Weights of a small GPT-style language model, trained from scratch on English Wikipedia.
Architecture: LayerNorm before each block, learned positions, biases, untied embeddings.
MLP neurons of a small language model. Each row is named by its layer, matrix (up: input weights) and neuron, and shows model dimensions 0-127. Each number is 500 + 25 x the weight over its row's rms, rounded and kept within 0 to 999. Numbers have three digits each.
Before each neuron's rows, "fires on" lists the tokens most often at its 100 highest values on Wikipedia text that the model never trained on.

fires on: " l", "E", " S", " and", " "
L9.up335:505560508490488508500495506500535526464486478510514487546464549509468508488534464474449507509518463509528520476497510512468499502506455528511489509536488485447512517467517467523481483514476501501475461512503539479491500563504529468446501524514461527507530538505527470522495505533488488468492506513485528502507470528500527494463446488479507521463487482500568458523508484527497474502476

fires on: " and", " se", "o", " ."
L6.up429:508538477482522529456530472513500494509481493546464492478537527533486497467500506492519538477495492494502501479493518512502517540508479461556534507471511524493482497500498504524500465537466463497495477451479528520495518499509485490502538534496495511492540505519541464473527493466542476506569476481495541489496496499463496496510466543457470503442510475530506503513507516472507482481534

fires on: " of", " N", "ag", " T", " M", "c"
L9.up389:534516518485494515511505571443477528480518518512477464466462522528502513471489479493465518529509494541472496497478484467533478503484491499494517475506483485512486505475519545487515505459550487495483481537468537471495496508504508448498512510502527567473529508493480523503462484449504467514509504523496538507518497486483479463544508505479457479462480494493518472548485516487506524493467

fires on: "du", "ues", " along", "ings", "ue", "ics"
L2.up318:504495474509516528499484490487474531493472550525484475533515488472505535513472489538482537482509415508475483472495483479486521494524473477463444480483506500486498527493468496484550509492477513489519455449479524501475529489487536498528502476508538545522506523486515472483488468507527466427510481539499522478480516498493530516521535492476484495477500485478518483471505510461455543532518

fires on: "lect", "t", "ank", "ot", "g", " "
L4.up415:511519485513481505486496461495513442507488514536536517507518462491534517505528440463494512483534474544529494514451555498442488436493491501506488482510535502477522479502495496501493531488499505459523516443481496461506447512535492530462545488527494479512494512515540488494444511529538441517533511524485495487474483506513534520472509456481519508515527538481502491472522497506512525519501

fires on: "re", "ro", " as", "ording", " Total"
L8.up470:509496504465560476489442429493480518522473487533524485504503520554484471489485488522490469484474528515499481483524508509494548510497521545535480544561502525480471504487519487516507436540467507505483497535505549481506500503519513496463550462516532549474491520499486474526531506494457502516491493494520479493476501502511533470559549463520499513512482484507503511488504489458530481519531

fires on: " other", " most", " best", " more", " arch", "["
L2.up181:554516502519493498486496508504512463473470484486459542422496515539494524501529527471445510499505488521499510515532509512521476500481500489500547482460541487502483559483491486501514484487504463524472492504456524531502511536508517483497516502456493499534486508503494515462510472475519506505510515503485517453499445472524476515581473472524492489512525487524504502449475518478454508504491

fires on: " most", "overnor", "uk", "amed", "erg"
L2.up80:528489507476518499466519546566504506497493534500484499509492455492523487524475517507496512483504477488477490504496455519504480490503498490545541529509525510508507505503488540528466497463531467524488515518537482512502522534514500471522536418531427526481471499506533485517527494466499456516453532518538497504472460483501483495506515485496527488502501488509465489503499516502492505517474

fires on: " Christian", "mad", " right", " God", " Minister", " Catholic"
L2.up356:515449516515506512517494510505476497520459510489484459487485517506485509502541489518478490521504508525480541467536520422524483508536505514514528516469514522497547480498461467474510517504495505489483521490457486509506509476469467525504493462467482529512517463507473487488517466498477514497570535528478504466491470504512532454511489461503533469529531501492492465496483516537531508531550

fires on: " ", " p", " engine", " Candidate", " is"
L9.up555:499463487558508510495510558515474521485492515515496500446499495496490524509494504508467499470481485489497498541523460510509482474525514456552478516512516507512482532497479487528508508500468519455452487491452547527502551497510503509481525486489526463488476470525475488491525517510491506506481495545509515504474478501473498501517512498531514480524485480504514473547504528496481479520489

fires on: "0", "ey", "art", "eek", "it", "ly"
L6.up623:495474527505475502518516495486529474567536515494525511538502468471518560509500522487469482493498518478512507488518498487503478525460514504538498459494437489500526541476481546504520526472482535461500540515478460510510483510518495513550496495475498493505504461526491508463497470495539508509519531563459462508492503523465506539474536484529483503477537474471493502528492486487467519492450

fires on: "h", "m", "am", "l"
L6.up514:495489507483536470487561484466498496507522478537458492486478487490451539488515482443498487468477495489502532449469532501508513477460541475478485509484525498466505452475540525487447523522494510484474488481557528489518470516521491490483512473508511521502474498525503541506531489515481460460467514525500498501488479524539494539534554493488550499519509525488519459493508504505498501524504

fires on: " own", "ister", "reen", " early", "own"
L2.up215:476512516515509517495454457514510525522515492487519529475473524494506530527459486516538451482542497532487499480473515512511471487459501463525504512477490489539474513517475490511481467478514532516511502522511514461457502494470513447521500516513533496537499503484510450521477508508497518484456521474530494434484483521511526537517511474488497562460475500513506478528531553564500475508480

fires on: " and", "gr", "'", "s", " j", "ly"
L4.up585:492517470477494466509501512460515530523460526533458521515467485508502504508556478519457527499465494489494480478520513520461536485505516470464446495487505504492471523504464482496504511517506516503528474532478524498521506508464478518465510491495495466552538490554499504510535495537547503534496489496506463487505504505519524480525461498491491529527477501518472512526484441447497485495459

fires on: " inst", " port", " elect", " over", " curr", " eng"
L2.up594:488493547466484492483524515458525494475525501521532517522488511487475469518420490506452491472527497561486516499475518478476513499482501540483497500527485466520478469529474488494464501518488500496508471497490487539498467510482493506497545506543492524486492536499508523514478483560514504516473496508498492488523460499497548521498464463503501488505456451491478469505552498512497491528476

fires on: " also", " the", "oice", "os", " saw"
L4.up63:511474498514496471550484526537506500508464507514482497504510541527503561445525471510487507494532561520495498498505503512500511483469488523533529469494512504489497468472459498525444504461518488462485509516542486504483487483544481499515498504530522482509525537525500467522511479451552496504439508509491459482449491498514495494464504494486482513546509507492496460467502506520460510474507

fires on: "9", "as", "al", "it", "0"
L8.up116:503479492515500448514500496472468523502490483483518493543474491480504578488510511466478504495517526497514506467475526501470537498503493487522540449527462518508491526482490449473493522519496479501518516488541541492490478514501509496514477528500469526433460492459466474448435489503522515507527506478493506542493542491497496518467483506474472548521529472506472528499538457499512523453492

fires on: " system", "ospital", "ery", "iences", "vent", "azine"
L2.up166:513541489492529471499505564474517541535535488489476504508504502518497456511509494551459510501488461513454524503520497491473466460499490465479499468477477524500472481514484524494497522455483566498514488513518518444466502487475544498521503497477478492489514503540517562549498481523525492502512491538526500464496523540504556545486535455487480528456478511533508473477475472483461510530499

fires on: "3", "4", "5", "a", "ance", "ah"
L9.up218:537478536464494493501471491513528515508467489454512477517498524496487478492524490461509488478516505534462483498470517493517481555512537501515483513488484524539478489507493508496499558496517469537522482494503516520464477560442468537527469509504454528464430524491508540488471490511501505507491502480492539461512502491541476527477495529549495486508515469494500539463489493473503547518472

fires on: "s", "els", "als", "ems", "ings", "ens"
L4.up59:501516516478528479536501496487537530439492486498504491507511501491486493481484490498557513491494516500514533530548465480505497538441491443501468481495514524534500471504489452505483528468441473525477494506481518498503497500509505530493482512503527482528503517518492480551480526488477499503532473452501458487475535459502503501494549498522543517474531465494470494525472485539479527527446

fires on: " ", " qu", " Qu", " to", " p"
L9.up380:529499484502543504451534523486454442487488520525487510563517506511512517536506504531499485492448524528514493486534502526526459493519473503488507557498485487507524537546506477513486523493440503496493519471513504491465525521557465509477523500535519489509482475500508477518481455515485505483512494478473478480516531504484525456522506494525521523535537505514515469520517460489488475447515

fires on: "b", "k", "d", "n", "l", "t"
L4.up38:548516497517520509496533512553478491568488514552496475502457506496502481468503458540500479486477529539484460507503508495511490500515498437473484471532533541521496501513469461495539521510491437500551505470493485492520488506496506474478484453517460496480479522503537485511474444492558453484528494520503478528475499515481513488514550464510524515521499493506514482499488502505506490519509

fires on: "%", "p", "ent", " ident", " resp", " qual"
L6.up151:454538500504465521501488458468472457467541494486446521527492490553511547484529503481504460492469499508501494493521514557500515504498509490504532526501473511503496482533470502544504519502531538542471486554500519476448530541498480502486517487477544497544471472472515531503448553479447502477506485498499471497488482503470467525510521489460522442502509492502526502477508490518545525497534

fires on: "2", "ed", "ag", "le", "ing", "st"
L6.up572:501468510491466484477486486440513545491521478516501485479523530516498455531508467539485549517503450540522481519472503472540504495498507499517535504509523519513446497546488461495492477468532464504540473516478475492488514540482509472497489511494506462520494507518515510511517495509486468483465567543488500489481537512534470521494495525510474489490480514466468536471503538495518508546535

fires on: " following", ".", " follow", " prom", " beg", " Total"
L2.up467:448523500534489466499486497496478475526533463541477515528476503484500490475493506445489481475497511518511534534490471519503522491521534519500462504489495538445487514556462516471467453497480529460497487494521507477496504526491539500505452529541519484482478472521522465479477506494516511499523509491463512555465515431521526480492476533493510473515450434503533501512511497487501502526520

fires on: " his", "0", " million", "own", "'", " wh"
L4.up491:491580528525496510472506527503495499510498494517535516501527558516509503453497504522510473494486543475525476541473501484485486497548483470497491504490503539520474485512510476524502486558509479543498473542484500528487492529495472540470496544503522488445547482520447496469516504500462494479500516471482505513535467482478452479533494489529520545519515477493489511524497545534504501489460

fires on: "or", "ir", "l", "-", "t"
L6.up302:509468495492490496494485482543514543507474472490476488534529467490437524493522487482484505511566498528506500487489496537484506464504494511486454532509495525490484522516474470483505519518532526477522481496498438454526506469508519494508523525487531543492496499508495465540522503516518503513449488497476493484510464508475455480520496486467543491506526511460524514524566464513519465492508

fires on: " and", " or"
L6.up120:502507489537525456439496504485489557491492478537456507458540513494472491469565507496445472515474489499489535456561480512525511521524500486504495494509505492479519478487496469525518511509489474530543500505452496469489527498524500488526497495491478479535539517481509495479497490486482505499523488534497524509527545498474544472567496482508511526475514508522473486534489521503541486491492

fires on: "ed", "s", "ing", "9", "k"
L8.up268:525467456489485479506505486433511512508566458489485517458536492466513474510541483492475539485475508464525527497442507518482501483463519491484511485528517524530487520530466502537483495463476486515477477495514558537482518515477512487497513535467506540527509507529493503512537523513482458524504509533473545481494454528475497446501502522549506513523510533529477469500543510525526496507486

fires on: " be", " ground", " hand", " need", " Mos"
L2.up600:505455544479509487493504498507484509467457494471549516507489452469506474483486567491535538493456512467507513479499510510482459535519470506477514484525509477481504501530535510497498521486451480520490494525495452509512524528527493500526526481563545479537532526485508509510491500465450527498495490506501513501567470495491533501486519499522487505486506456512478551506497504478532462492487

fires on: " used", " published", " serv", " conn", " Wal", " known"
L2.up277:500514538457518524481492496496470452555522484516480450526500520524477484504512484530442533476542483484512487491503491517503484491482520527480509460498495489488513485510508466518526515482485525524484511556568507492477509486507482479477528505517506507534520477482450540483494505507506494473518524481478528494466443462508506497539517519517483525460526514519492502506504527557544492487472

fires on: "-", " Total", " trad", "S", " \"", " over"
L9.up292:538471512512454509518551493554477484495464467495496507485496517507506497530493530505489496509514537477487494502457538481508525525485475518509504517487499472505541467487487465490521531529479524567516511469508478472490465489525540528469505522537478491525461512503480483501508566506536484500517517493484524512492510455477446455502480464514469454519500504525506522510473484484489508521533

fires on: "ion", " ===", "fess", "inner", "ow"
L2.up452:488471532475494504519511471523519472523539492490504506551511474508525531504514520488505510500465465524495526497505525455497484509526477465536450490498456464480496507496479513500483494494511511519443513459518465518506486494505519516514528465498525508491506469528520495520505509470511532534481508494534540493508442558513522496513517488492487480491539478511464519493537510495482491506522

fires on: " Cent", " work", "ator", " material", " California", " those"
L2.up510:519525523530492495489464497504509524527523523489506481460448497541511462456469496523538471527511485499453511527494495493534473509505486496497461447481535490499517472488518539519482472475503530566503524482498456493504503476502488512495477530520481473446509525483524479447504508469506536496507534526512530470491484504511494487489492521526460525438529474471479505527486502462565509474525

fires on: " be", " open", " end", " cost", " features", " ft"
L4.up185:516528498453523517482472506523467490514495475490489475505507511519544549521547470482508519464500465494468475482536522544499528533533474548477524503498494486539530495521494512545520485497489501536506498510532519525521473496543499506476493505488471509471460481505523497475486484485503471499516531511489534505487528545516472507502543455515506460518501499507469502495487480471513474479503

fires on: " l", " conc", "l", "n", " th", "r"
L9.up601:553497496508474517505514497506533462503464501507502515538493513498462440534540484490482462509504534535484492511526473516522527479510465451498524482500511500496491520456480507474477488532517543526518513529522500516521499503530508450508471526513536503460451500534510528511470500492540454499474479511517479506477483530490492441509511477503450528489486502507531529523488477507521481515477

fires on: "ings", "ic", "s", "ark", "ics", "ge"
L4.up540:489544499503503478490503497479471545528484506510525468553422496492506480530520528536508497526490474477448494529510504523502510475524501541480522477489447504491471522537484481490494538490501545512494463471492515507534476514517501483517545498501525475532526486493469511550481484471497513480496496543508498516447558508521509528511480419498526507506490505524494473472494451528487499551509

fires on: " past", " named", "west", " charac", "side", "ering"
L2.up252:487509514521491523547508482495460495504506543513537463483477460497504503494490516489455525520510533503529501457491539534472519480519415502484508451552478473462564501516564570499491477532495473517491495476524517475509508494531502481509474499483488475505520525450474468526508481503496515500508521501492524488495497456492530464494486489484496477493504487525471529534503517498495490521499